MLP neurons of a small language model. Each row is named by its layer, matrix (down: output weights) and neuron, and shows model dimensions 0-95. Each number is 128 + 24 x the weight over its row's rms, rounded and kept within 0 to 255. A neuron's up and down rows have the sign that makes its largest values positive.
Before each neuron's rows, "fires before" lists the tokens most often just after its 100 highest values on Wikipedia text that the model never trained on. A number after a token or word is its count.

fires before: "–" 57, ":" 6, "0" 5
L10.down150 [155 126 126 176 133 130 159  99 137 159 135 117 130 141 164 153 163 127 118  66 125 139 115 127 133 110 115 156  97 125 164 116 156  83 131 110 126 102  91 142 146 140 131  83 112 171 145 153  91  93 112 127 141 143  74 134 130 146  99 103 102 142 124 129 135 130 121 145 176 141 140 135 170 165 159 135 105 135 139 140  94 116 140 147 156 160 102 112 138 151 155 150 158 127 109 170]

fires before: "1" 25, "7" 16, "8" 13, "9" 12, "2" 5
L8.down224 [119  90 122  94  79 104 102  97 119 107 111  83 101 147 127  87 101 156 153 156 144 138 123 139 155 113 167 118 109 139 119 120 175 100 136 120 154  93 107 111 127 136 116 135 139 122 130 125 108 168 100 108 137 141 165 114  99 137 143  97 141 120 162 102 111  94 105 121 113 122 139 131 142  87  92 117 135 154 124 132 127 103 139 112 102 128 169 159 153 105 131 179 148  88 112  90]

fires before: " " 92
L4.down106 [ 89 116 166 131 134 132 109 123 105 146 165 170 113 152 108 105 123 119 135  91 107 142  89 185 172 108 140 138 161 129 105 159 131 130 109 121 120  82 125  85 123 110 144 112 152 151 121 121 172 109 143 146 134 166 159 111 131 124 126 140 149 135 106  92 111 117 119 118  97 184 100 129 111 144 129 159 136 103 151 104 160  91  93 134  95 116 149 127 160 131 164 131 135 123  82 140]

fires before: ":" 33, "2" 14, "5" 9, "\n" 7, "s" 4
L12.down248 [128 151 107 163 103 111 116 127 148 153 140 119 154 168 141 132 115 162 101 137 154 139 142 120 144  43 152 117 122 127 121 131 121 119  77 136 110 115  82 127 121  96  78 136 121 137 105 142 147 102 140 109 133 127 115 148  85 132 146 105 132 131 146 102 126 135 124 133 104 139 185 125 147  92 124 117 161 134 167 118 136 139 116 137 147 101 128 151 142  83  75 144 129 122 107 104]

fires before: " |" 23, "," 22, " place" 5, " " 4
L8.down299 [145 154 121 146 134 124 120 129 146 129 130 103 137 157 109 145 165 150 140 129 136  85 158 155 129 120 116 150 158 156 149 151  92  93 129 138 137 153  69 128 120 123 108 116  89 108 124 118 133 130 129 119 100 147 105 143  96 218 124  69 122 132 111 134 142 140 163 134 114 128 121 110 115 149  80 111 171 147 123 152 170 114  71 154 117 140 129 135 157 123 160 115 156  63 116 160]

fires before: " |" 26, "0" 18, "8" 6, "7" 6, "1" 5
L8.down295 [128 127 100 121 105 116 135 180  87 148 159  67 129 175 118 127 139 148 135 155 127 143 108 133 107 153 155 101 123 129 126 119 156 169 130 140  98 114 122  99 138 128 188 129 173 178 150  92 131  99 137 162 104 131 139 144 104 120 147 107 141 150 143 160 146 120  96 148 143 124  89  93 148 128 108 165 104 134 163 190 131 110 151 108 169 113 136 134 165  92 160 139  75 129 158 156]

fires before: "0" 43, ":" 7, "===" 6
L10.down272 [146 162  87 178 110 157 157 131 123 105 147 113 140 120 147 118 185 136 108 119 105 110 141 142 128  99 115 152 135  75  99 109  88  92 153 161 141 109  91 108 142 117  89 110 111 126 142 118 128 125 101 138 133 120 103 127 130 159 138 109 133 126 136 135 138  75 191  98  84 125 101  99 109 112 137 129 153 132 144 163 108 105 146 139 120 124 109 118 169 127 108 142 125 118 149 185]

fires before: " " 38, "2" 30, "1" 9, "0" 7
L7.down245 [141 114 148 132 147 127 115 146 107 134 141 161 139 101 147 143 132 106 124 138 164 125  74 134 117 112 152 133 101 157 122 120 134 162 104 155 134 189  93 138 142 148 124 150 110 113 101 164 168 115 115 153  99 104 165 146 130 125 135 111 121 152 116 144  95 121 151  63 165 146 123 116 134 114 142  92 131 111 119 145 125 137 107 155 157 110 104 122 119 129 130  80 109  91 106 126]

fires before: "0" 41, "1" 24, " the" 5, "2" 4
L10.down144 [ 97 127 110 113 139 139 133 118  89 122 156 136 112 153 132 143 123  88  97 143 146 131 156 186 128  82 147 148 118  87 143 118 129 116 131 117 105 138  93 153 116 128 123 108 156 133 159 165 126 111 138 157 119 168  98 179  94 167 153 126 141 136 141 160 149 121 110 132 133 146 142 133 117 121 136 118 179 133 122 140 112 126  71 148 124 126 146 108 139 125 161 123 118  74 130  50]

fires before: "9" 46, "0" 10, "8" 8, "7" 7, "5" 5, "\n" 4
L10.down92 [118 159 152 120 104 118  99 145 126 133 139 145 125  78 103 160 122 135 167 138 124 114 116 127 158  98  97 152 105  94  90 108 149 120 140 120  78 110 152 123 138 138 157 175 124 130 139 132  74 152 120 106 120  93 112 128 169 139 131 167 144 117 147  84 151 108 131  95 145 121 141 144  90 116 163 111 115 137  86 128 126 137 114 166 109 136  98  95 106 115 118  82 129 102 123  87]

fires before: "1" 58, "2" 12, "9" 5
L11.down118 [133  81 127 109 114 154 140 133 118 131 112 143  71 142 161 112 136 128 143 146  90 111 142 171 201 127  81 174 146 149 115  93 104 123 153 127 132 126 161 102 144 170 135 145 139 167 116 153 126 126 130  85  75 165 108 105 149 163  91 158 167 112 161 104  89 136 146 167 113 141 109 132 147 147 135 114 110 154 130 191 116 101 150 127 149 102 106 124 141 112 134 132 147 125 109 131]

fires before: " |" 30, ":" 10, " (" 9, " " 6, "\n" 4, " on" 4
L8.down4 [109 127 155  90 120 153 130 148 130  95 104 146 144 132 133 122 156 114 125 136 150 135 204 136 120 139 149 138 111 106 110 117  98 111 198 118  98 105 123 111 132  87 115 127 165 125 136  97 131 145 156  87 119 144  76 146 128 149 167  55 163 128 122 167 147  87 110 167 117 112 129 190 118 141 116 118  82 143 138 146  98 140 161  81 146 122  99 123 144 130  88 128 102 123 127 162]

fires before: "9" 23, "8" 14, "7" 10, "6" 9, "1" 7, "0" 5
L5.down22 [ 95  97  95 127  92 153  75 141 163  82 139  96 168 133 114 136 114 114 145 139 138 193 109 130 138 103 133  94 147 142 117 117 125 133 130 152 185 111 144 140 128  70  53 105 133 136 126 171 121 154 166 169  99 104  60 119 134 144 114 118 102 110 124 137 119 172 128 116 103 111 138 120 158 156 127 147 108 114 139 142 121  91 138 125 122 115 135 117 147 106 122 140 147 112 112  99]

fires before: "\n" 62, " season" 8
L11.down257 [103 107 141  98 168 109 134 161 161 116 145 124  50 151 150 131 149 146 119 142  84 125 131  82 102 144 156 133 135 124 122 115 127 134 146  84 134 126 225 146  86 133 107 164 133  95 135 134 116 142 109 168 150 120 179 108  99 105 133 119 107 139 131 120 147 161  99 158 176 162 147 141 126 112 122 133 131 144 131 149 125 142 147 109 105 100  92 135 157 126 138 142  84 106 124 160]

fires before: "\n" 67, "-" 13, "The" 5
L7.down2 [121 125 131 100 111 136 150 135 116 128 113 126 132 105 117 128 138 121 164 111  96 140 160 107 138 140 100 109 132 156 135 109 172 138 157 153 139 117 243 116 108 127 168 131 147 115 104  86 120 132 139 137 123 151 122 134 113 133 147 116 103 118 136 148 134 121  76 132 116 157 166 130  93 139 110 104 106 129 141 137  95 124 167 114 128 125 118 104 142 144 137 129 137 138 125 175]

fires before: "\n" 37, " The" 5, " " 5, " In" 4, " was" 4
L7.down82 [133 135 111 116 112 121 122  77 136 130 107 147 144 144 131  64 141 156 117 124 133 115  96 122 122 151 169 141  90 131 129 138 136 128 124  98 102 136 149 127 112 118  93 126 120 123 152 114 126 146 107 136 128 117  56 103 153 120 130 141  91 103 141  71 106 188 128 144 107 130 111 101 109  96 111 131  70 162 122  68 118 156 131 150 112 120 108 128 110  98 138 124 119 127 156 182]

fires before: "0" 45, "1" 37, "2" 12
L6.down181 [139 129 168 129 110 120 116  84 122 142 127 146 116 137  77  86 131 130 101 105 161 111 177 133 149  90 143 120 123 125 109  68 105 153  76  87 100 179  92 128  93 130 127 122 105 133 101 126 211 125 141 131 154 157 163 112 169 118 111 121 138 115 128 126 117 180 108  75 130 127 104 106 115 116 111 127  77 125 141 148 141 113 145 115 163 106 111 117  90 153 132 139 154 107 120  94]

fires before: "\n" 26, "The" 11, "In" 9, "===" 5, "-" 5
L4.down232 [124 132 138 106 132 127 120 138 162 165 133  93 110 110 141 130 155 164 104 132  82  91 145 101 126 108 134  83 166 166 132 147 147 132 136 135 140 103 138 138 110 124 181  94 151 136 173 152 110 135  92 154 140 113 126  87 123 139 132 113 138 100 142 115 158 159  82 142 159 152 118 102  78 107  99 121 143 144 132  94 118 139 125 162 137 135 143 129 131 165 145 161 111 121 145 136]

fires before: "\n" 90
L12.down272 [110 110 107 159  90 129 150 144 129 133 156 141 128 116 110 103 165 144 134 105 163 136  97 131 119  78 121 138  95 157  91 125 119 140 100 110 100 115 168 143 102 181 158 125 108  89 132 101 100 132 132 188 126 122 108 124  74 128 165 131 149 188 138 104 144 100 140 105  91 170 124 105 150  86 140 136 107  90  98 119 156 109  97 112 105 136  95 130 163 116 114 112 122 158 106  78]

fires before: "8" 41, "9" 17, "4" 7, "7" 6
L10.down15 [149 104 139 122 150 116 132 129  97 120 156 155 109  97 119 126 134 137 188 145 137 120 118 121 117  77 120  57 158 152 111 123 166  81 153 113 160 106  55 105 138 112 114 159 138 149 127 162  70  88 138 145  92 109  99  88 149 135 143 134 131 158 125 114  86 122 130 141 113 122 113 111 154 178 149 135 110 160 143 134 125 154 132 127 148 107 144 161 130 110 126 145 108 122 158 170]

fires before: "9" 25, "8" 20, "7" 14, "6" 8, "5" 6
L7.down58 [141 141 154  80 175 128  77  86 147 131 138 138 112 170 110 122 101 161 113 161 166 118 149 118 125 107 127  84 145 120 144 166 110 129 122  90 120 144 139 176 111 116 109 141 118  88 107 133 145 134 152  86 155 162 162 117 137 121  94  99  77 116 210 106 117 126 123 130 115 125 136 118 152 122 117 142  75 126 141 109 118 102 121 112 120 132 108  90 118  92 138 143 143  96 129  98]

fires before: "," 44, "." 20
L6.down51 [147 118 162 157 112 132 149 100  93 102 139  85 144 125 158 147 166 123 109 115 199 147 136  86 135 125 109 140 138 140  94 141 124  93 112 138 102 161 124 138  97 158 146 108  86 120 125 142 105 174 121 110 121 156 161  71 175 151 111 113 106 130 131 147 168 136 159  96 118 136 106 146 110 137 118 115 163  83 104 134 163 164 106 121 111 138 131 164 140 127 154 160 134 130 131 114]

fires before: "\n" 38, "The" 9, "S" 5, "B" 4
L6.down229 [ 93 103 134 152 135 104 102 102 142 140 125 113 129 109 117 136 153 146 166 165 145 115 128  99 121 123 102 132 158 162 129 127 201 110 133 121 133 150 146 141 124 133 111 114 114 126 124 138 126 125 125 117 170 107 119 117 121 141 118  71 106 134 142 127 129 109  98 105 140 156 138 163 121 116 112  92 129 129 179 142 144 114 110 110 147 128 102 155 163 187 142 115 121 130 129 119]

fires before: "2" 34, "1" 33, " |" 7, "9" 4, "|" 4
L7.down286 [132 140 145 127 139 121 110 166 135 140 138 135 104 111 133 136 117 149 134 121 102 111  93 105 135 130  59 143 108 134 121 130 192 128 136 124 140 126 198 154 153 134 103 121 130 125 160 117  86 101  89 128 134 120  29 138 169 144 118 130 100 140 107 159 153 143 147 141 157 167 112 121 107 126 126  94 177 153 144 138 125 106 121  99 105 146 115 126 140 158 123 141 134 114 156 162]

fires before: "0" 24, " to" 14, " " 8, "," 7, " of" 7, "4" 7
L8.down267 [152 123 125 181 135 119 148 116 151  68 107 117 122 163 142 115 137 132 132 144 134 143  93 111 121 132 110 129 120 138 142 117 117 135 114 153 148 156 147 154 161 124 147 165 113 147 110 153 122 129 160 156 140 138 205 160 141  84 110 168 169 139 147 160 130 168 126 112 147 153 134 132 120 118 150 114 150 134 125 135 108 148  97 103 120 136 153 123 129 106 134 105 128 128 117  77]

fires before: "0" 32, "9" 30, "8" 5
L5.down86 [111 114 103 138  85 129 151 145 158 129  99 142 129 124 150 158 110 154 159 106 106 112 120 137 145 131 140 109 133 119 133 115 137 142 159 152 170 118 132  67 133 145 132 110 119 149 142 154  99 113 120  67 134 117  70 162 155 130  79 162 104 167 140 132 116 129 130 169 139 136 159  99  94 113 115 128  93 127 123 137 105 186 143  92 107 135 137  82 169 144 143 173  99 118 122 174]

fires before: "5" 30, "o" 11, "ō" 9, "uk" 6, "ani" 4, "6" 4
L10.down284 [123 135 157  95 124 107 103 132 138 147 105 110 107 161 109 126 155 180 135  81 147 108  86 109 107  97 119 138 141 121 146 109 177 138 165 131 111 141 131 144  94 157 113 131 117 139  95 103 119 164 186 116 153 121 137 110 114 133 147 135 103 136 117 107 109 110 132 142 144 155 127 139 147  99 145 109 130 124 136 105 158 101  95 115 106 145 128 132 130 134 159 107 115 141 121  95]

fires before: "==" 20, "===" 16, "1" 13, "|" 9, " " 7, "2" 4
L7.down295 [142  99  94 152  88 176 122 139  67 126 107 128 140 151 153 110 110 123 152 128 181  70 103 144 111 113 109 142  94 111 141 129 150 134 136 150 161 119 120 155 103 132 122 109  92 106  92  92 121 162 132 126 155 106 127 124 137 113 160 105  82 155 102 109 110  88 125 110 126 130 106  80 114 133 171  89 133  92 111 129 151 100 127 121 136 132 130  93 113 104  70 131 147 110 114 162]

fires before: "\n" 62, "|" 19, "-" 14
L8.down160 [140 116 105 108 122 133 129 128 136 133 139  96 127 130 143 130 118 151 137 139 133 109  81 127 122 121  75 128 121 130 137 135 229 134 126 115 141 131 208 123  91 134 132 115 119 126 135 128 131 120 113 145 132  90  18 146 147 145 111 136 132 132 120 108 113 125 125 134 125 145 142 141  98 107 133 145 132 137 131 124 119 112 125 121 146 136  94 110 129 132 121 123 115 113 142 228]

fires before: "1" 34, "0" 34, "2" 30
L5.down106 [ 86  80 100 119 108 125 102 114 119 143  90 103 108 158 121  73 100 158 149  93 119 112 170 142 107 119 161 172 147 133 126 114 112 134  77 102 140 113 141 129 135 127 138 113 136 121 123 114 158 127 155  78  95 143 127 101 135 127 137 166 139  85 120 142 122 179 145 138 147  89 161  93 121 128 120  98 109 108 124 186 106  98  94 130 130 126 102  92 120 111 153 128 183 137 157 151]

fires before: "7" 15, "6" 11, "4" 11, "5" 7, "8" 6
L10.down308 [169  97 114 110 113 188 135 126 155 119 125 167 164  90  97 154 135 170 104 142 143 148 173 181 136 197 138 116 184  89 133 132 114 142 102 137 146  99 123 159 163 130 159 123 123  96 126 118 129  85 133 157 107 131 133 146 139 127 134 137  99 122  75 151 136 119 121 102 145 127 136  93 165  98 113 138 113 131 151 127 146 133 128 171 165 146 121 156 115 122 109 133 125 116 148 131]

fires before: "5" 38, "a" 6, "ani" 4, "an" 4, "ana" 4
L10.down135 [104  98 132 171 107 112 126 108 106 162 152 131 133 122 131  87 171 109 172  90 140 124 137 115 127 160 110  95 131 113 110 117 125 126 121 110 141 137 173 115  91 136 126 156  89 136 120  94 155 119 130 122 110 172 123 152 109  79 123 135 106 115 151 152 146 122 145  50 105 145 107 129 104  97 113 139 134 147 111 145 156 114 101 134 142 139 182 130 117 137 119 128 110 132 136 110]

fires before: "9" 18, "6" 12, "4" 11, "2" 11, "8" 11, "1" 11
L4.down112 [143 127 124 127  81 122  83  93 146 133 162 109 149 141 131 154 166 174 153 101 138  89 112  89 103 144 124 112 121  65 116 181  90 134 137 143  95 139 141 162 101 128 110 143 130 139 167 154 110 120 131  66 129 132 139 117 121  81 140 143 133 131 142 114 114  71 131 113 170 100 130 120 122  97  97 138 121 111 102 116 130 108  94 110 146 141 142 107 150 102 138  88 162 120 128  97]

fires before: "|" 34, "\n" 26, "-" 12, " |" 4
L7.down60 [140 145 133 128 126 127 121  80 127 136 157 132 115  99 132 108 153  90 140 127 113 121 116 152  80 152 139 151 126 155  99 100 174 119 110 123 115 143 182 146 117 156 159 110 115 138 131 127 134 135 123 137 132 129  89 153 126 104 197 147 120 161 150 160 164 135 134 126 107 101 143 150 105 128 123 107 135 140 152 143 129 112 158 120 185 128  88 127 124 111 125 133 118 149 123 203]

fires before: " |" 42, ";" 14, " " 6
L11.down18 [142 133 147  93 112 135 123 125 148 170 138 120 141 163 134  94 135 133  92 116 124 133 105 112 145 165 147 119 123 121 122 156 121  96 100 159 146 177 120 109 167 107 147 134 125 112  76 146 178 136 106 127 120 160  36  99 133 195 130  97 110 114 171 121 113 146 168 135  98 122  91  78 107 130 129 114 123  81 165 141 153 115 111 129 122 146 134 146 143  94 139 133 126 120 155 151]

fires before: " " 90
L5.down185 [132  81 160 117 158 141 138 124  77 106 142 142 151 120 112 133 139 149 127 149 140 108  92 134 126 108 164 150 134 138 105 140 137 140 114 123 152  95 105 111 127 129 143 130 133 189 115 135 147 167 122 130 133 148 141 108 128  94 146 159 126 145 168  73 135 133  98 137 143 129 104 126 121 111 178 148 143  76 128 104 161 147 123 136 154 159 112 129 141 100  98  63 148  57  82  78]

fires before: "," 23, "." 15, "s" 13, " of" 9, " " 4
L6.down23 [145 135 118 126 131  80 156 138 163 111 121 108 135 147 167 135 155 140 123 177 110 127  86 116 132 132 121 138  84 147 138 128 186 133 125 153 118 192 100 159 121 116 149  97 107 106 124 161  85 100 144 132 134 140 149 118 155 117  98 102 150  76 146  98 149 133  80 150 138 121 109 147 111 119 107 101 179 103 156 148 107 136 100 117 137 120 179 137 145  85 119 141  91 116 125 120]

fires before: "1" 49, "2" 35
L8.down76 [143 133  97  89 137 107  83 105 137 139 104 119 123 133 129 121 150 166 130 115  94 116  82 148 115 139 129 163 124 113 137 114 153 142 108 121 119 114 137 141 120 126 145 113 107 116 127 138 114  95  98 130 125 117  70 139 109 164 156  82 102 112 146 128 155 148 130 142  99 145 120 119 111 128  76 121 141 148 143 136 138 154 112 143 151  83 141 139 100 128 149 156 113  71  96 109]

fires before: "\n" 39, " but" 8, " " 7, " and" 7, " as" 5
L10.down300 [189  99 119 111 123 107 106  99 103 137 132 100 149 163 122 104 129 141 104 132 118 129 125 154 113 130 149 132 127 153 153 133 145 108 108 155 130 126  90 134 122 150 163 110 121 130 145 154 108 164 126  84 137 119  68 134 128 130 145  95 144 124 114 117 125 115 138 151 115 107 117 164 142  97  97  94  92 144 121 100 132 142 130 165 149 172 107 145 113  93 102 134 125 139 121 234]

fires before: "9" 45, "8" 14, "0" 6
L10.down238 [120 113 125  96  99  76  83 126 102 134 138 124  97 145 113  97 135 114 175 127 120 164 122  98 144 115 108 123  85  99 123 113 102 114 142 123 113 148 167 121 133  93 132 154 124 135  52 174 135 151 105 127 154  92 131 125 122 145 152 125 118 114 112 149 111 100 107 121 146 142 165 139 140 101 157 138 159 139 114 110 103 149  72 122 125 150 146 126 130 120  80 111 135 141 142 130]

fires before: "---|---|---|---|" 37, " the" 16, "\n" 8, "C" 5, " " 4
L10.down141 [127 123  91 133  81 145 162 144 130 134 132 138 127  96  91 142 112 152 144 126 167 112 156 144 124 103 131 154 162 107 111  99 124 148 112 104 127 149 163 182 143  77 112 114 127  94 120 130 128  94  97 144 145 136 152 100 116 121  96  87 121 140 121 142 129 128 143 107 132 174 153 127 122  90 148 127 100 128 117 150 138  88 115 142 110 121 125 135  86 152 155 120 153 136 113  93]

fires before: "1" 41, "2" 23, "0" 16, " and" 5
L5.down230 [117 110 182 122  89 146 127  99 141 116  75  67 117 127 122 106 123 151 156 137 107 121 137 155 114 107 192 157 133 105 148 126 124 159 175 125 135 132 115 122 145 137 118 152 131 109 129  97 119 141 151 108 124 132 163 135 155 112 122 109 161 155 186 128 121 150 127 147 113 120 120 120 119 112 138  94 129 133 134 162 110 134 113  89 100 118 116 119 148 168 158 114 146 163 138 115]

fires before: "0" 45, "1" 36, "2" 19
L11.down228 [119 114 121 124 120 151 111 117 124  89 100 122  93 110 136 117 135 133 133 122 148 108 130 115 135 152 125 167 121 126 143 117 150 135  84 112 133 150 172 103 138 157  90 122 133 140 127 113 106 103 144 112 144  97 119 136 102 162  91 160 139  95 138 135 121 112 174 142 127 125 142 162 126  96 151 105 106 100 151 157 131  76 129 148 105 102 123 118  89 114 160 140 178  93 156 104]

fires before: "1" 29, "0" 18, "2" 11, ":" 5, "6" 4
L5.down61 [132 115 127 155 118 148  81 144 145 127  71  88 120 115 136 109 148 172 158 143 117 116 159 160 129 117 112 125 139 102 128 143 106 118 101 144 118 140 127 142 141  75 115  87 124 140 148 125  91 140 147 113 111 144 143 168 128 165 114 117 126 127 172 113 160 102 104 129  86 101 101  92 104 122 103 159 125  87 118 143 149  99 117 128 142 127 180  94 146 120  81 131 152 103 158  98]

fires before: "0" 15, "7" 15, "5" 12, "3" 12, "4" 10
L5.down183 [136 128 122 124 151 162 124 125 126 138 146 149 159 104 137 126  96 111 121 149 124 125 176 146 141 166 101 127  99 138 139 167 137 112 138 138 143 129 126 142 141 143 154 141  66 112 114 112 148 127 131 173 142 163 110 114 131 129 140  93  76 159 142 107 132 143  90 133 154 109 178 124  94 123 120 129 147 168 111 112 125 132 168 149 142 136 132  91 106 130 119 128 127 158 136 115]

fires before: "1" 47, "0" 24, "2" 22
L5.down63 [ 94  95 111 140  90 118 155 119 117 101 105  76  73 145  82 121 123 155  95 138 149 125  68 110  80 149 139 117 137 112 105 112 136 135 104 106 104 159 125 107 133 146 113 170 151 102 130  76 155 103 163  94 130 118 130 163 137 122 150 161 116 137 158 156 104 131 107 115 122 126 117 106  92 120 107 131 134 112 140 147 113 115  99 127 146 113  87 132 100 127 154 132 113 148 175 190]

fires before: " " 44, " |" 6, " March" 5, " January" 5
L12.down113 [145 164 174 116 182 113 137 133  94 146 154 188 157 113 117 148 148 103 156 123 151 119 125 103 136 136 159 150 131 123 167 102  99 122 104 153 114 109 162 114 141 101 147 137 155 140 110  98 137 160 177 137 146 111 138 152 145 130 109 126 150 107 118 127 101  88  80 167  96  74 125 148 112 127  98 112 110 161 118 107 146 121  93 117 133 126 116 131 146 122 133 101 117 125 117 110]

fires before: "1" 33, "9" 7, "ul" 7, "7" 6, "2" 5, " the" 4
L8.down275 [147 122 142 114 138 104  80 152 145 119 110 121 143 116 141  93 123 115 160 174 139 124 117 113 108 116 117 121 124  85 136 134 181 129 127 114 109  88 141 143 125 131 108 132 102 160  83 193 105 152 124 130 134 123  89  94 152 145 117 139 121 120  97 102  96 163  98 146  97 169 149 163 150 111 122 108  90 140 132 111  98 108  95 142 127 130 118 112 105  94 139 107 123 149 151  87]

fires before: "}" 16, "le" 13, "2" 12, "1" 6, "e" 5, "'" 5
L12.down197 [136 161  81 122 109 115 137 122 147 120 112 136 127 164 146 103 159 121 122 108 147 136 146 122  93 104 123 181 124 115 137  82 138  80 135 179 168 107  73 144 134 116 120 110 114 129 171 102 150 148 133 121 129  87 104 151 128 127 154 118 120 147 148 110 117  89 129 111 121 119 141 123  88 157 135 111 141 124 119 138 157 135 134 175 130 120 109 143 131 173 153 146 128 104 188  77]

fires before: "9" 32, "8" 10, "7" 10, "6" 6, "s" 5, "2" 4
L8.down103 [148 107 151  75 121 159 125 172 152 161 197 130 135 128 142 127 127 141 142 177 124 130 155 127 120 129 194 119 105 109 116 170 130 136 121 117 125 138 117 147 150 137  83 164 125 135 138 144 122 136 138 137  89 150 125 131 143 136 174  79 128 158 150 140 127 111  98 109 135 111 149 143 114 113 124 160  87 178 135 176 144 114 119 134 107  87 127 152 145 117 145 109 155 110 101 109]

fires before: " " 44, "," 6, " death" 5, " of" 4, "8" 4
L12.down12 [107 160 128 116 119 130 154 116 129  86 136 147 116 134 142 154 141 138 136 104 156 204 123  97  85 106 131 134 125 102 115 136  94 112 154 130 159 128 148 135 100  97 150 110 104 119 130 111  77 100 147  93 154 161  16 104 108 119 119 114  94 117 129 131 136 126 112 105 122 131 125 140 114 157 172 121 111 131 161 112  91 125 150 106  94 125 145 141 179 117 163 131 129 179 167 163]

fires before: " |" 58, " were" 5, "," 5, " " 4
L4.down80 [164 115 121  62 168 129 100 108 138 146 117 116 143  86 138 145 122 125 163 176 169  92 141 114 118 108 174 132 144 140 117 128  96 109 155 106 152 112  63 104 141  95 135 118 195 103 156 140 111 148 141 117 149  95 113 138 146 148 123 114 109  97 126 127 158 104 112 147 156 129 146 120 115 135 131 145 143 125 116 194 119 127 126  92 119 175 124 116 105  83 156 119 159 163 129  82]

fires before: " |" 26, "0" 15, "\n" 13, "8" 7, " pm" 5
L6.down145 [140 132  92 134 101 163 176 179 131 101 148 100 150 125 132 114 147 118  98 112 133 122 111 101 107 109 124 117 121 140 134 173 137 178 127 126 127 128 119 107  93 141 137 107 180 150 171 119 132 106 124 139 116 119 147 125 135 147 154 163 128 135 116 145 142 129  99 124 144 127 154 138 144 156 123 116 131 139 116 132 178  65 141  93 119 103 116  93 129 137 143 135 110 166 114 104]

fires before: " |" 38, ")" 11, "6" 9, "2" 6, "9" 6, "4" 5
L7.down114 [108 120 137 146 174 148 128 109 113 146 122 109 125  83 141 112 150 139 117 151 151  83 139 123 158 148 137 100 148 155 142 163 160 102 127 141 117 171  88 120 128 156 144 100  73 161 123 137 145 139 130 144 138 166 108 106 188 100 100 109 118 153 135 128  90 148  88  76  76 110  78  99 136 136 116  91 132 154 149 108 142 164 119 147 169 134 131 109  84 139 159  98 115 128 117 120]

fires before: ":" 21, "\n" 16, "---|---|---|---|" 13, "″" 9, "ip" 6, "N" 4
L10.down90 [153 100 102 126 134 113 112 125  86 154 135  94 137 164 134  92 132  98  99  96 131 150 138 140 177 110 154  90 106 126 174 105 119 133 132 142  86 118 128 152  86 183 125 123 104 148 139 111 132 148 144 131 168 133 111  81  93 122 108 114 112 125 119 135  98 100 159 128 143 155 112 132 125 102 135 157 139 122 166 110 113 150  91 143 132  91 163 148  92 110 138 148 112 102 184  63]

fires before: "\n" 50, "---|---|---|---|" 9, "up" 4, " |" 4
L6.down249 [131 135 164  98 112 120 155 119 159  94 144 108 141 120 126  84  61 133  79 148 140 126 110 128 124 130 161 134 117 152 159 146 124 131 141 113  83 119 141 125  51 115 152 120 115 119  80 111 138 116 121 146 127 114 165 145 130 112 104 138  98 155 151 151 131  78 131  88 147 129 165 130  86 104 116 136 135 138 126 114 122 137 113 110 116 108 120 106 106 133 171 132 154  96 156  77]

fires before: "9" 59, "8" 9, "5" 6, "1" 6, "2" 4
L5.down222 [146 140 141 124  95 151 120 120 109 158  86 138  96 119 168 112 113 144 120 151 135 163 150 137 162  84 196  83 118 122 119 131 110 148 128 152 124 167 147  76 116 102 160 114 120 110 115 157 128  98 113 153 137 168 176 108  81 171 171  75 133 110 114 129 147 165 111 110 132 123 167 130 105 115 104  99 119 143 110  89 140 158 139 150  93 126 141 151 155 155 129 135 142 116 143  94]

fires before: "1" 28, "0" 26, "ed" 8, "2" 6
L7.down8 [136 116 145 112 136 121  85  97 149 134 101 104 111 135  95  98 119 129 131 147 158 129 136 140 141 122 109  81 110 135 135 129 155 119 110 119 141 187 122 106 158  79 120 129 126 124  81  79 152 155 100  99 132 138 134 121 124 120 119 131 126  71 115 115 156 113 161 152 135 128 149 133 133  83 117 118 113 112 159 109 173 122 148 110 127 156 129 119 128 108 116 160 129 142 173  87]

fires before: "|" 67, "-" 16, "\n" 8, " " 4
L8.down287 [156 125 121 127 107 131 139 168 138 143  95 129 138 111 143 120 129 149 121 137 137 123  67 131 111 152  74 126 119 109 158  92 203 141 128 112 124 137 207 142 115 146 150 103 137 120 117 115 120 104 137 124 117  90  39 135 163 123 120 122 134 119 123 104 113 117 104 116 137 142 136 133 123 138 122 124 129 133 126 134 140 141 145 136 119 137 103 105 129 137 125 157 111 120  97 207]